Weights of a small transformer language model: width 512.
MLP neurons of a small language model. Each row is named by its layer, matrix (gate and up: input weights; down: output weights) and neuron, and shows model dimensions 336-399. Each number is 128 + 32 x the weight over its row's rms, rounded and kept within 0 to 255. A neuron's up and down rows have the sign that makes its largest values positive.
Before each neuron's rows, "fires in" lists the words (lower case) most often at its 100 highest values on Wikipedia text that the model never trained on; "fires after" lists the tokens most often just before its 100 highest values on Wikipedia text that the model never trained on.

fires in: "where", "when", "which", "as", "haviv", "in"
fires after: ",", " in", "i"
L4.gate681 [104 187  62 123 114  80  92 112  99  98 135 177 203 103 141 100 131 141 155 139 136 145 126 139 117 135  66 124 149  74 147 118 138 125 186 114  99 146 162 153 152 126 136 161 137 155  96  96 172 161 142 111 157  87 166 174 123 143 118 149  99  88 116 148]
L4.up681 [176 133 129 139 142 139 169 141 130  42 151 131 135 123 117 145 148 130 142 172 193 151 154  84 159  89 110 142 154  86 162 166 131 126 140 121 127 122 158 160 148 115  95 134 122 118  91 119 142 107 108 114 135  87 143 211 106  85  97 145  89  74 156 189]
L4.down681 [146 154 129 148  91 183 157  94 147 117 145  99  87 144 103 124 141 121  96 154  94 125 125 134 136  68  93 184  99  99 137 178 188 171 133 112 115 149 149 164 100 141 137 123 136 135 127  86 117 107 153 136 116 110 161 138 151  97  88 150 118  52 110 164]

fires in: "1", "0", "2", "3", "1r"
fires after: " |", " –"
L4.gate586 [133  83 164 104 143 171 120 202  77 199  82 102 112 104 153 109 170 100 202 129 126 135 108 146 155 115 210 162  58 134 150 126 130 152 119 119 172 107  96 120 119 118 138  79 153 115  70 178 153 132  91  95 159 106  83  72  86 103 107 124 116 152 118  92]
L4.up586 [135  94 181 168 104  97 120  81 130 104  66 109 118 108  94 124 133 170 175 107 184 159 180 168 155 109 143  73 154 163 124  96 152 162 123 151 110  80 109 163 140 159 102 151 143 123 128 136 165 164 109 145 180 142 133 133 140  93 143  70 125 108 180  55]
L4.down586 [ 94  91 110 172  94 150 105  96 151 119 134 171 151 152 111 122 135 134 116 146  88 151 169 142 117  95  73 136 164 132  88  93 116 169 167 147 138 142 108 131 154 109 140 134 125  94 143 140 133 165 129 105 123  65 157 146 132 148  96 130  69 134 123  99]

fires in: "5", "goals", "6", "0", "1", "4"
fires after: ".", " |"
L5.gate855 [ 95 128 112 136 113 124 129 126 111  50 147 146 107  90 145 155 135 196 102  82  88 162 122 133  79 146 160 142 226  77 146 159 104 104 181 140 133 131 112 111 164 168 106 196 151  83 135 147 135 166 137 130  91 117 120 104 173 126 191 102 201 123 117 118]
L5.up855 [147 112 109 138 159  99 153 131  91 131 136 147 136 151 133 116 179 140 106 109 167 103 204 141 114 177  96 170 143  93  81  59  57 129 111 186  93 129 112 116 137 169 121 124 174  38 147 154 132 141 116  56 121 158 111 137 106 116 102  80 110  84 113 141]
L5.down855 [131 142 108 106  87 199  90 121 103 142 119 189 143 132 192 185 105 119 103 100 150 165 129 134 100 116 179 172 143 147 131  53 109 137 157 146 120 100 182 152 117 137 187  86 113 146 125  75 177  90 128 202 137 110  93 186  97 175 161 117 121 169 106 111]

fires in: "of", "perhaps", "number", "the"
fires after: " one", "%", " some", " per", " a"
L4.gate134 [170 126  85  98  84 141 115 136  60 131 110 163 141 172 140  83  93 159 161 155 182 156 109 117 135 168 125 164 156 112 144 119 130  92  84 157 159  99 190 183  72  81 156 116 128 144 102 185 149  79  87 141 112 105 161 121 104 144 165  79 145 162 157 131]
L4.up134 [161  93 112 100 117 148  92 159  71 149 131 155 178 126 123 109  92 135 164 111  89 165  94 154 100 186 132 119 143 105 116  96 144 112 169 140 140 108 141 115 142 105 143 129 158 127 140 135 143  42  76 146 100 128 148  59 118 148  90  76  94  86  96 121]
L4.down134 [120 116  81  86 157 144  79 144 123 234 136  32 104 176 150  25 100 155 131  93 165 116 119  87 116  92 150 121 158 124  92 121 168  74 137 139 157 112 114 142  90 118 152 120 119 105 110 104 116  96 135  84  80 132  76 194 171  90 128 107  85 185 178 152]

fires in: "of", "the"
fires after: " one", " of", " some"
L5.gate1139 [159 114 116  87 128 127 124 154 140 168 115 148  96 133 130 150 108  71 133 118 138  72 130 197  97 145 113 106 164 104 150 181 174  87 134 169 163  76 120 183 110 104 134 148  75 102 106 120 125 117 138 116  80 126 133  88 140 175 150 126 126 174 165 131]
L5.up1139 [135 130 147  89 124 171  99 149  57 156 117 126  69 181 138  97 118 108 135 120  94 151 115 171 120 185 103 177 185 186 111 134 125 111 117 155 101 133 127 147 161 136 206 144 154 145 177 144  65  48 113  73 100 155 142 131 108 120 150 116  81 187 154 106]
L5.down1139 [106 145  69  38 126 132 139 120 104  86 126 167 154 153 155 178 101 130  96 160 178 132 101 107 108 170 113 142 125 125 181  90 137 133 112 166 105 140 118 170 125 145 129 155 123 150 134 114  89 105 149 140 155 128 169 137 115 115 126  59 112 164  92 172]

fires in: "as", "including", "like", "on", "included", "by"
fires after: " such", ",", " based", "s"
L5.gate489 [170 140 102  92 148 125 130  99 118 149 138 166  92 159 100 156 131 139 159 186 215 144 128 146 114 151 126 170 139 124 171 104 139 116 118 192 135 130  92 137 159 183 171 140 117 142 119 121 161 158 140 156 170  55  86 125  87 133 103 147 130 136 156 170]
L5.up489 [117 120 102 107 103 174 146 131 154 156  83 134 145  98 124 155 168  82 112 147 178 138 161  94 128 130 122 159  88 150 140  58 142 156 160 149 126 134 100 156  97 130 183 158  90 108  84  90  89 126 113  75 145 123 105 186  93 103 107 119 100 166 111 114]
L5.down489 [101 155 149 149 112  99 129  61  71 131 143 132 113 154 219  92 131 146 143 141 158 137 187 165 139 137 140 100 106  99 174 161 135 159  80 106 168 130 146  95 145 127 138 122 120 155 148 125 180 161 108 197 118  92 126 110 138 131  84 156  97 101 151 113]

fires in: "which", "where", "whom"
fires after: ",", " in", " of"
L5.gate1227 [129 201 167 118 103 120 153 147 165  49  96  50 146 174 126  98 120 126  88 121 111 158 186  76 118 115 103 143 138  79 130 154 136  96 162 112 120 128 139 134  98 133 156  72 100 122 137 108 136  55 124 156 134 172 117 146 121  74  88 146 162 157 152 135]
L5.up1227 [162 142 112 155 122  90 112 105 144  97 169 112 171 171 127 119 152 157  51 100 144 112 146 157 122 116 147  83 135 187 117 158 104 151 114  90 150  85 165 208  95 135 133 131 122 110 157 117 110  87 165 130 156  80  76 143 119 132 135 109 114 114 136 204]
L5.down1227 [105 131  97  76  84 122 125 121 150 146 182 115 150 109 146  89 147 142 120 146 102 102 122 110 166 200 126 151 103  94 196  46 114 118 116 120 151 124 115 132 192 113 147 118  99 129 178  75 106  98 161 108  65 153  68 138 136 111 118 115  75  89 125 128]

fires in: "this", "caröe", "the"
fires after: ".", " of", " in", ",", "\n\n"
L5.gate1242 [170 196 166 167 122 142 132 126  93 129  98 127 162 102 106 106 117 157 171 159 144 131 105  61 145 139 187 123 151 113 145  82 130  91 170 144 181 120 140 114 166 132 131 145  95 115 150 204 146 156  87 142 171  97 170 156 160 139  75 143 169 161 136 104]
L5.up1242 [101 187 110 131 113 115 125 119 137 135 138 108 163 149 161 187  88  97 136 108  98 100 164 135 182 112 138 146 105 103 148 134  68 139 150 188 111 156 151 143 116 134 175  71 159 160  98 134  96 125 158 101 109 212 111 116 113 138 139 167 117 111  96 119]
L5.down1242 [ 59 126 156 135 166 131 182  83  92 159 166 176 162 120  89 114 104 142 133 146 117 117 108 131 129  85 134 111  81 173 188 158 141 137 102 102 187 164 113 135 131 140 100 158 112 147 133 158 119 130 122 162 170 189 151 169  81 115 150  66 143  91 113 139]

fires in: "2", "1", "8", "3", "4", "1r"
fires after: " |", ";"
L13.gate948 [162  99 142  97 179 132 175 142 159  85 123 154 121 150 131 129 123 142 179  49 207 136 165 129 169  89 164 150 110 199 121  99 129  60 189 109 152 124 113 144 107 135 143 153 116 159 136 119 112 146 129 155 134  97 135  98 104 147 111  79 117 117 169 205]
L13.up948 [131  82 110  93 202 122  84 131 142 158 127 113 155  53 152 144 144 115 125 171 103 148 123  78 126 191 113  86 127 202 121 149 173 123 116 171 152 142  80 158 122 122 157  84 169 120 153 154 140 106 139 108  78 111 150 114 145 108  81  82  45 188 105 147]
L13.down948 [135 131 153 120 124 119 188  91 161 125 129 142  82 145 147 107  92 161  83 166 121 199 134 119  94 190 152 147 101 111  56  68 173 198  67 146 145 159 135 108 174 127 133 117 184 161 182  83 162 148  93 147 139 127 133 110 143 122 173 158 160 122 121 173]

fires in: "the", "states", "american", "first", "royal", "s"
fires after: " at", " the", " United", "'"
L7.gate51 [134 126 111  64 128 137 123 152 123 146 119  58  45 139 103  82 116 135 146 135 164 101  90  64 102  65 149  96 133 174 149 148 122 131 121 122  95 163 132 109 123 134  72 147 161 163 146  90 188 158 164  70 131 105 125 179 135 163 158 139  89 141 180  82]
L7.up51 [174 155 141 144 149 155  88 110 132 128  65 124 135  82  61 122 140 158 139 143  97 176  87 152 110 180 112 127 137 147 115 172 134 126 121 123  94 166  96 166 109 105 140 118 147 104 174 149 169 227 157 111 110 129 119 116  77 141 215 150 190 159  96  65]
L7.down51 [ 77 123 137 101  65 130 130  74  89 142 109 155 140 138  85  25  59 128 177  61 133  96 127 161 107 119 148 160 105 157 197 129 135 109 116 157  98 162 147 100 152 145 170 115 135 143 107 112 175 112 170 117  91 146 117 165 129  70 142  83  53  80  97  64]

fires in: "which", "that", "who"
fires after: ",", "s"
L5.gate768 [160 128  36 107 137 114  77 105 126 125 137 150  96 111 129  66 139 133 148  97  98 144 139  47 136 171 176 118 120 110  84 114 132 127 145 124 153 142 117 159  82  83 165  98 135  58 135 161 117 113 109  62  83 137  80  96 126 138  56  91 151 142 108 133]
L5.up768 [170 121 100 145 133 157 102 146 161 145  89 100 145  97 136 166 128 145 129 102 163 101 136 124 115  99 153 140 142 105 124 160 113 151 123 117 177 141 145 131 111 227  76 158 154 114  99 143 144 123 162 127  47 151 142 153 158  58 112 147 123 127 150 138]
L5.down768 [146 135 126 122 144 150 142 108 122 114  96 137  81 135  84 105 106 149 155 140  86 142  92 104 110 157 113 142 204  72 103 146  64 146 157 135 179 157 117 136 189  99 132 115 125 133  66 130 104 101 213 167  86 104 103 117 155 141 128 129 145 133 139 160]

fires in: "the", "its", "his", "her"
fires after: " under", " of", " to", " from", " the", "ing"
L7.gate1028 [ 69 139  87 122 121 117 141 128 137  75  86 143 134 137 117 152 120 116 103  90 170 169  78  96 131 133 155 138  96  83 145 170 151  86 136 139 168 180 134 169 162 130 193  94 155 112  90 116 140 170 156 153 162 143 154  53 165 177 149 138  80 150 100 112]
L7.up1028 [126 126 136  86  92 134 196 139 147 139 121 180 108 172 119  63 182 148  94  91 112 136 104 125 163 111 128 104 129 108 122  88 138 137 120 129 143 120 135  79  96 166 108 160 126 140 136 106 142 134 190 117 209 131 157  73 143  58 135 163  75 116  70  90]
L7.down1028 [150 119 182 120 133  76 160  87 120 178 127 188 113 142  79 116 149  47 146  91 137 160  64 144 150  94 142  84 151 132 255 138 151 150  97 126 134  90 119 129 159 127 137 150 207 139 107 133 110 131 178 111 135 127 162  94 141 110 111 115  75 105  82 113]

fires in: "4", "3", "5", "8", "round", "6"
fires after: "–", ".", ",", "th"
L7.gate856 [148 131 160 124 131 172 172  98  82 195 114 153  92 123  99 135  83 113 136  97 165 118 182 129  85 116 140 127 106 137 114 130 124 163 121 122 137 153 172 121  88  95 108 122 110 166 167 126  82 162 108 122 147 101 228 104 113 117 132 114 157 120 129 113]
L7.up856 [128 209 134 115 168 101  93 125 120 139 133 163 132 173 133 181 152 138 153 130  76 122 114  89 115 130  99 130 149 114 114 155 163 102 168 132  73 129  76 103  95 130 168 125 205 106 104 152 127 141 173 151 123 138 120 179 109 135 135 120 153  98 119 163]
L7.down856 [ 72 156 147 115  92 145  43 122  69 169 147 111 115 102 123 114 104 116 155 101 102 113 103 122  85  89 165 145 147  86 172 128 137 152  44 159 136 111 139 146 139  48 109 154 136 142 202 103 134 131 182 169  72 118  64 136 118  71  78  37 153  89 132 156]

fires in: "0", "1", "a"
fires after: " |", ";", " (", " under", "["
L5.gate1158 [ 92  47 115 125  77 134 140 143 174 112 143 102  95 173 127 171 120  98 142 116 119 177 103 145 146 106 101  94 125 165  59 155 145  72 216 165 105  81 139 134 127  80  55 107 170 152 135 133 132 137 112 138 113  89 180 169 114  76 170 127 136 108  87  83]
L5.up1158 [132 110 157 115 113 138  94 148 118  80 145  84 102 133 158 138 108 174 107  50 139 143 125 114 105 130 117 132  78 137 123 154  98 148 133 127 135 169 100 183 144 177  80 157  64 162 108  93 186 101 118 155 147 165 168 132 139 109 148 115 136 128 141 130]
L5.down1158 [144 173  99 136  67 143 139 106 100 208 172 160 153 127 132  93 139 154 100  94 149 144 157  73 108 133 124  79 143  81 101 115 104 109 124 104 153 100 119 220 146 110 149  91 184 111 120 106 163  80 146 103 126 118 160 177 110 157 141 143 117 116 151  93]

fires in: "but", "before"
fires after: ","
L5.gate113 [134  90 164 142 109  77 156 135  83 148  90 143  92  83 131 179 118  83 101 144  91 166 143 150 191 222  96  96 145 102  88 118 105 198 108 151 136  55 160 108 163 177 114 132  63 138 147 107 199 171 142 133 145 161  93 140 120 151  72 138 126 145 149 123]
L5.up113 [ 25 134 206 120 157 121  89 145 139 189 123 116 199 119 111 186 131 120  90 110 107  84 125 142 195 190 135  70  86 171 111 115 177 166 154 164  93  93 173 136  80 172  79 152  57 107 116 142 178 112 129 129 147 103 110 118 106 160  83 104  73 162  81 103]
L5.down113 [100 127 128 143 117 130 148 128 101 126 106 157  93  45 126 144 160 109  58 123 176 114 146 132 163 134 137 166  78 149 133 125 135 164 204 145 163  86 130  72 128  81 122 171 170 133 119  94  94 129 133 134 170 198 135 140 152 109 122  82 145 112 114 137]

fires in: "october", "february", "august", "may", "april", "january"
fires after: " on", " |", "On", " On", ":", "born"
L9.gate125 [182 143 124 147  53  75 161  98 175 100 111 115 106 136 154 154  99 144 140 111 140  77 147 157 126 145 150  77 145 130 143 176  97 164 158 129 155 166 158 146 100 154  96 125 144 136 161  95  99 102 105 139 106 107 148 121 131 155  96 127 151 172 123 127]
L9.up125 [100  93 135 150 120 143 158 128 150  69 122 118 124 107  93 201 104 132 148 156 153 139 133 155 142 126 129 112 110 109 129 146  99 108 106 131 155 119 167 133 133 111 130 121 157 103  94 111 229  93 104 106 118  66 150  95  77 102 119  88  60 165 160  52]
L9.down125 [168  86 132 160 140 121  95 108 163 133  85 139 158 120  74 146 114 212 141 128 137 157 191 156 156 149 107 110  88 188 189 154  97 152 156 114 161 138 149 177 132 132  76 120 124 114 132 123 129 136 128 169 129 164 105 162 131 132 110 131 160 158 124 182]

fires in: "of", "typic"
fires after: " one", " out", " Ty", " Th"
L5.gate229 [114 122  62 173 150 154  76 106 132 137 124 107  94 143 109  90 122 129 125  76  90 149 129 101 187 163 101 144 122 100  96  91 169 113 177 178 173 215 148 147 111 108 160 168 174 120  66 177 117 130 123 137  89 134 142 106 152 130 175 174 140 135 129 129]
L5.up229 [222 154 109  92 117  78 166  77 141  96  96  58 114 130 162  88  26 134 119 114 161 119 102 126 122 168 156 165 171 127 110 120 114 149 199 189 120 188 131 124 102 112 111 129 126 161 108 147  88 110  68 117 107 164 163 115 233 179  87 182 108 146 101 120]
L5.down229 [158 175  66 103 162 138 101 128 200 137 151 144 119 162 151 101  72 126 164 144 137 153  88 125  94 128  83 161 118 190 223 165  62 125 139 133 142 118 149 132 160 115 185 145  97 150 160 123  90 156 165 167 161 122  94 102 169 150 115 157 118 119 161 172]

fires in: "000", "of", "million", "500", "200"
fires after: ",", " over", " of", " about"
L4.gate1282 [138 121 146 143  68 159 118 202  54 133 176 125 144 119 189 150 136 150  98 144 146 171 128 121  99 149 105 203 120 159  89 135 143 128 126 192 129  99 142 157 155 148 152 142 129 121 145 150 125 101 123 115  89 184 106  95 115 105 122  80 165 112 115 108]
L4.up1282 [ 98 186 141  87 121 108 135  75 121 159 110 170 156 104 141 121  86  80 165 116 116 103 175 160 124 167 166 115 134 134 113  98 103 191  98 171 111  63 140 168  97 172 121 139 133  68 126 110 130 146  47 111 171 113 130 138 186 161 100  80 161 166 124 110]
L4.down1282 [121 137  94 144 142  65 171 111  99 200 138 131 138 151 130 112 105 167 141 154 108 101 170  94  98 115 145  73 130 103 158 107  85 173  87  93 115  93 148 160 127 165 182 188  77 163  93 130 172 167  81 156 157 197 112 138 103 123 103 149 147 134 171 111]

fires in: "a", "the", "an"
fires after: ",", " is", " was"
L7.gate688 [124 157 157 122 116 102 125 119 124 132  85 101 106 121  97 103 148 117 139 154 121 136 103  98 113 122 117  64 140 100  98  73 123  94 107 156 108 150 152 118 156  97 126 119 107 151 115 156 118 127 141 131 159  97 136 152 135 138 130 171 116 119 125 159]
L7.up688 [170 156 120  79 120 122  94 128  94 144 115 111 158 153 104 163 143 163  66 115 156 138 132  84  82 114 149  89 113 137 152 163 126 126 151 102 142 135 118 102 215 126 132 154  73 111 176 127  90 160 130 132 129 111 161 128 108 137 151 139 123 173 103 172]
L7.down688 [114 101 192 119  75 171 123 128 133 158 131 157 135 131 189 126 119  86 126 159 160 193 176 126 115 112 148 132 113  98 243 148  97 151  98 128 112 117 193  72 167  99 166 192 142 100 152 151 149 130 151  99 152 115 150 127 117 122 106 116  51  81 116 142]

fires in: "0", "2", "votes", "8", "6", "4"
fires after: ",", " −", " |", ":", "−", " +"
L9.gate692 [146 116 209  71 121 140 143 113 133 126 160 127 121 160 111 132  93  87  44 119 130 151 133  53 101 157  67 168  48 157 111 123 127 117 146 135 115 147 155  80 175 171 105 115  99 160 119  87 152 158 142  93 183 117 101 161  92 133 111 136 148 118 128 150]
L9.up692 [ 33 126 138  98  68  74 146 131  93 178 128 133 119  88 116 112 130 123 160 116 113 157 133 111 127  89  94 140 147 113 123 114 161 122 174 153 140  36 126 120 132  83 112 151 169  80 179 138  81 155 163 109  93 110  83 130 123 132 156  75 110 151  73 116]
L9.down692 [135  79 147  84 152 135  90 174 152 118 124 136 187  54 142 152 146 114 173 110 127 138 229 133 111  70 142  96 170 168  92 137  74 160 104 120 125 146  32 135 168 135  93 128 120 117 145  93 146 147 176 153 159 129 169 156 101 156 108  86 132  76  74 165]

fires in: "each", "the", "first", "there", "they"
fires after: " the", " of", "s", " for", ",", " around"
L5.gate627 [185  83  97  90  71 119 180 105 118  84  76  89 126 201 122 120  94 150 130 124 164 157 150 123 184 188  88 211 169 109 166 137 141 141 134  95 125  97 121 142 111 159 170  57 133 126 117 136  96 103 133 135 116 179 120  75 104 140 155 166 212 151 130 146]
L5.up627 [161  91 108 120  88 165 121  95 154  91 131  85 118  46 100  90  81 124 138 159 111 100 169 167 158  77 110 122 223 110 119  97  87  41 121  77 115  67 158 151 109 150 189 113 169 137 160 104 116 134 193 169 186 144 125 168 150 174 159 132 222 107  97 198]
L5.down627 [133 156 142  67  76 135 190 155 145 162 108 102 107  95 119 156 141 113 168 110 100  84 122  97 114 104 186  87 143  70 183 153 151 128 110 134 184 158 192  96 133 109 179  91  94 113 160 142 200 183 125 176 172 146 131 154  80  53 167 129 145 137 134 100]

fires in: "the", "that", "of"
fires after: " in", " of", " to", " for", " from"
L7.gate1 [ 59  83 131 152 171 147  88 113 145 173 126 149 139 101 109 122 157 139 100 101  93 111 133  80 199  93 147 139  85 107 134 116 128  67  62 119 187 139 126 128 139 129  64 147 156 128 123 115 107 148  91 200 136  91  97 170  90 123 105 120 147 131 133 172]
L7.up1 [163  80 175 116 149 148  74  99 133 178  87 112 134 162  74 102 138 174  71  66  78 128 115  92 179 146 102 124 158 159 133 110  89 137 135 161 123  91  85 170 153 111 133 105 183 108 130 216  79 127 112 133 109 134  98 167  71 159  92 149 184 108 112 194]
L7.down1 [ 66  77 116 184 146 143 106 164 149 101  97 111 155  68 178 133 117  92 140 164 109 153 164 177 135 112 138 134  98 100 207 105  66 159 204  98 121 163 120 102 122 199  80 132 132 115 152 137 128 126 133 177 152 207  79 145 125 144 158  83 129 147 151 121]

fires in: "the", "his", "this", "a"
fires after: " to", " in", " from", " within", " of"
L7.gate164 [113  75  91 109 118 123 126 175 111 119 168 100 112 120  35 207  98 175 157 113 160 139 123 118  79 127 138 152  98  74 155 129 178 138  78 110 166 145 154 149  63 155 124 121 132 185  93 168 122 140 173 133 140 121 132 121 117 146 146 114 108 129 149 169]
L7.up164 [130 134 177 133 119 143 186  88 110 134  84 103 133  92 111 154 128 156 108 129 133 154  86 187  99 157  92 115 157 135 129 122 106  80 123 125 125  42 134 151 111  94  95  93 146 143 148 124 109 187 173 152 159 138 135 142 135  56 119 198 153 111 126 136]
L7.down164 [145 105 147 112  99  79 167 110  93 104 130  65 120 155 161  68 116  98 154 161 143 103 117 108 162 163 170 147 130 117 222 164 169 102 140 145 192 102 213  78  98 142 123 162 149 175 136 189 160 104 134 123 146  81 151 158 134  79 115  93 102 144  85 149]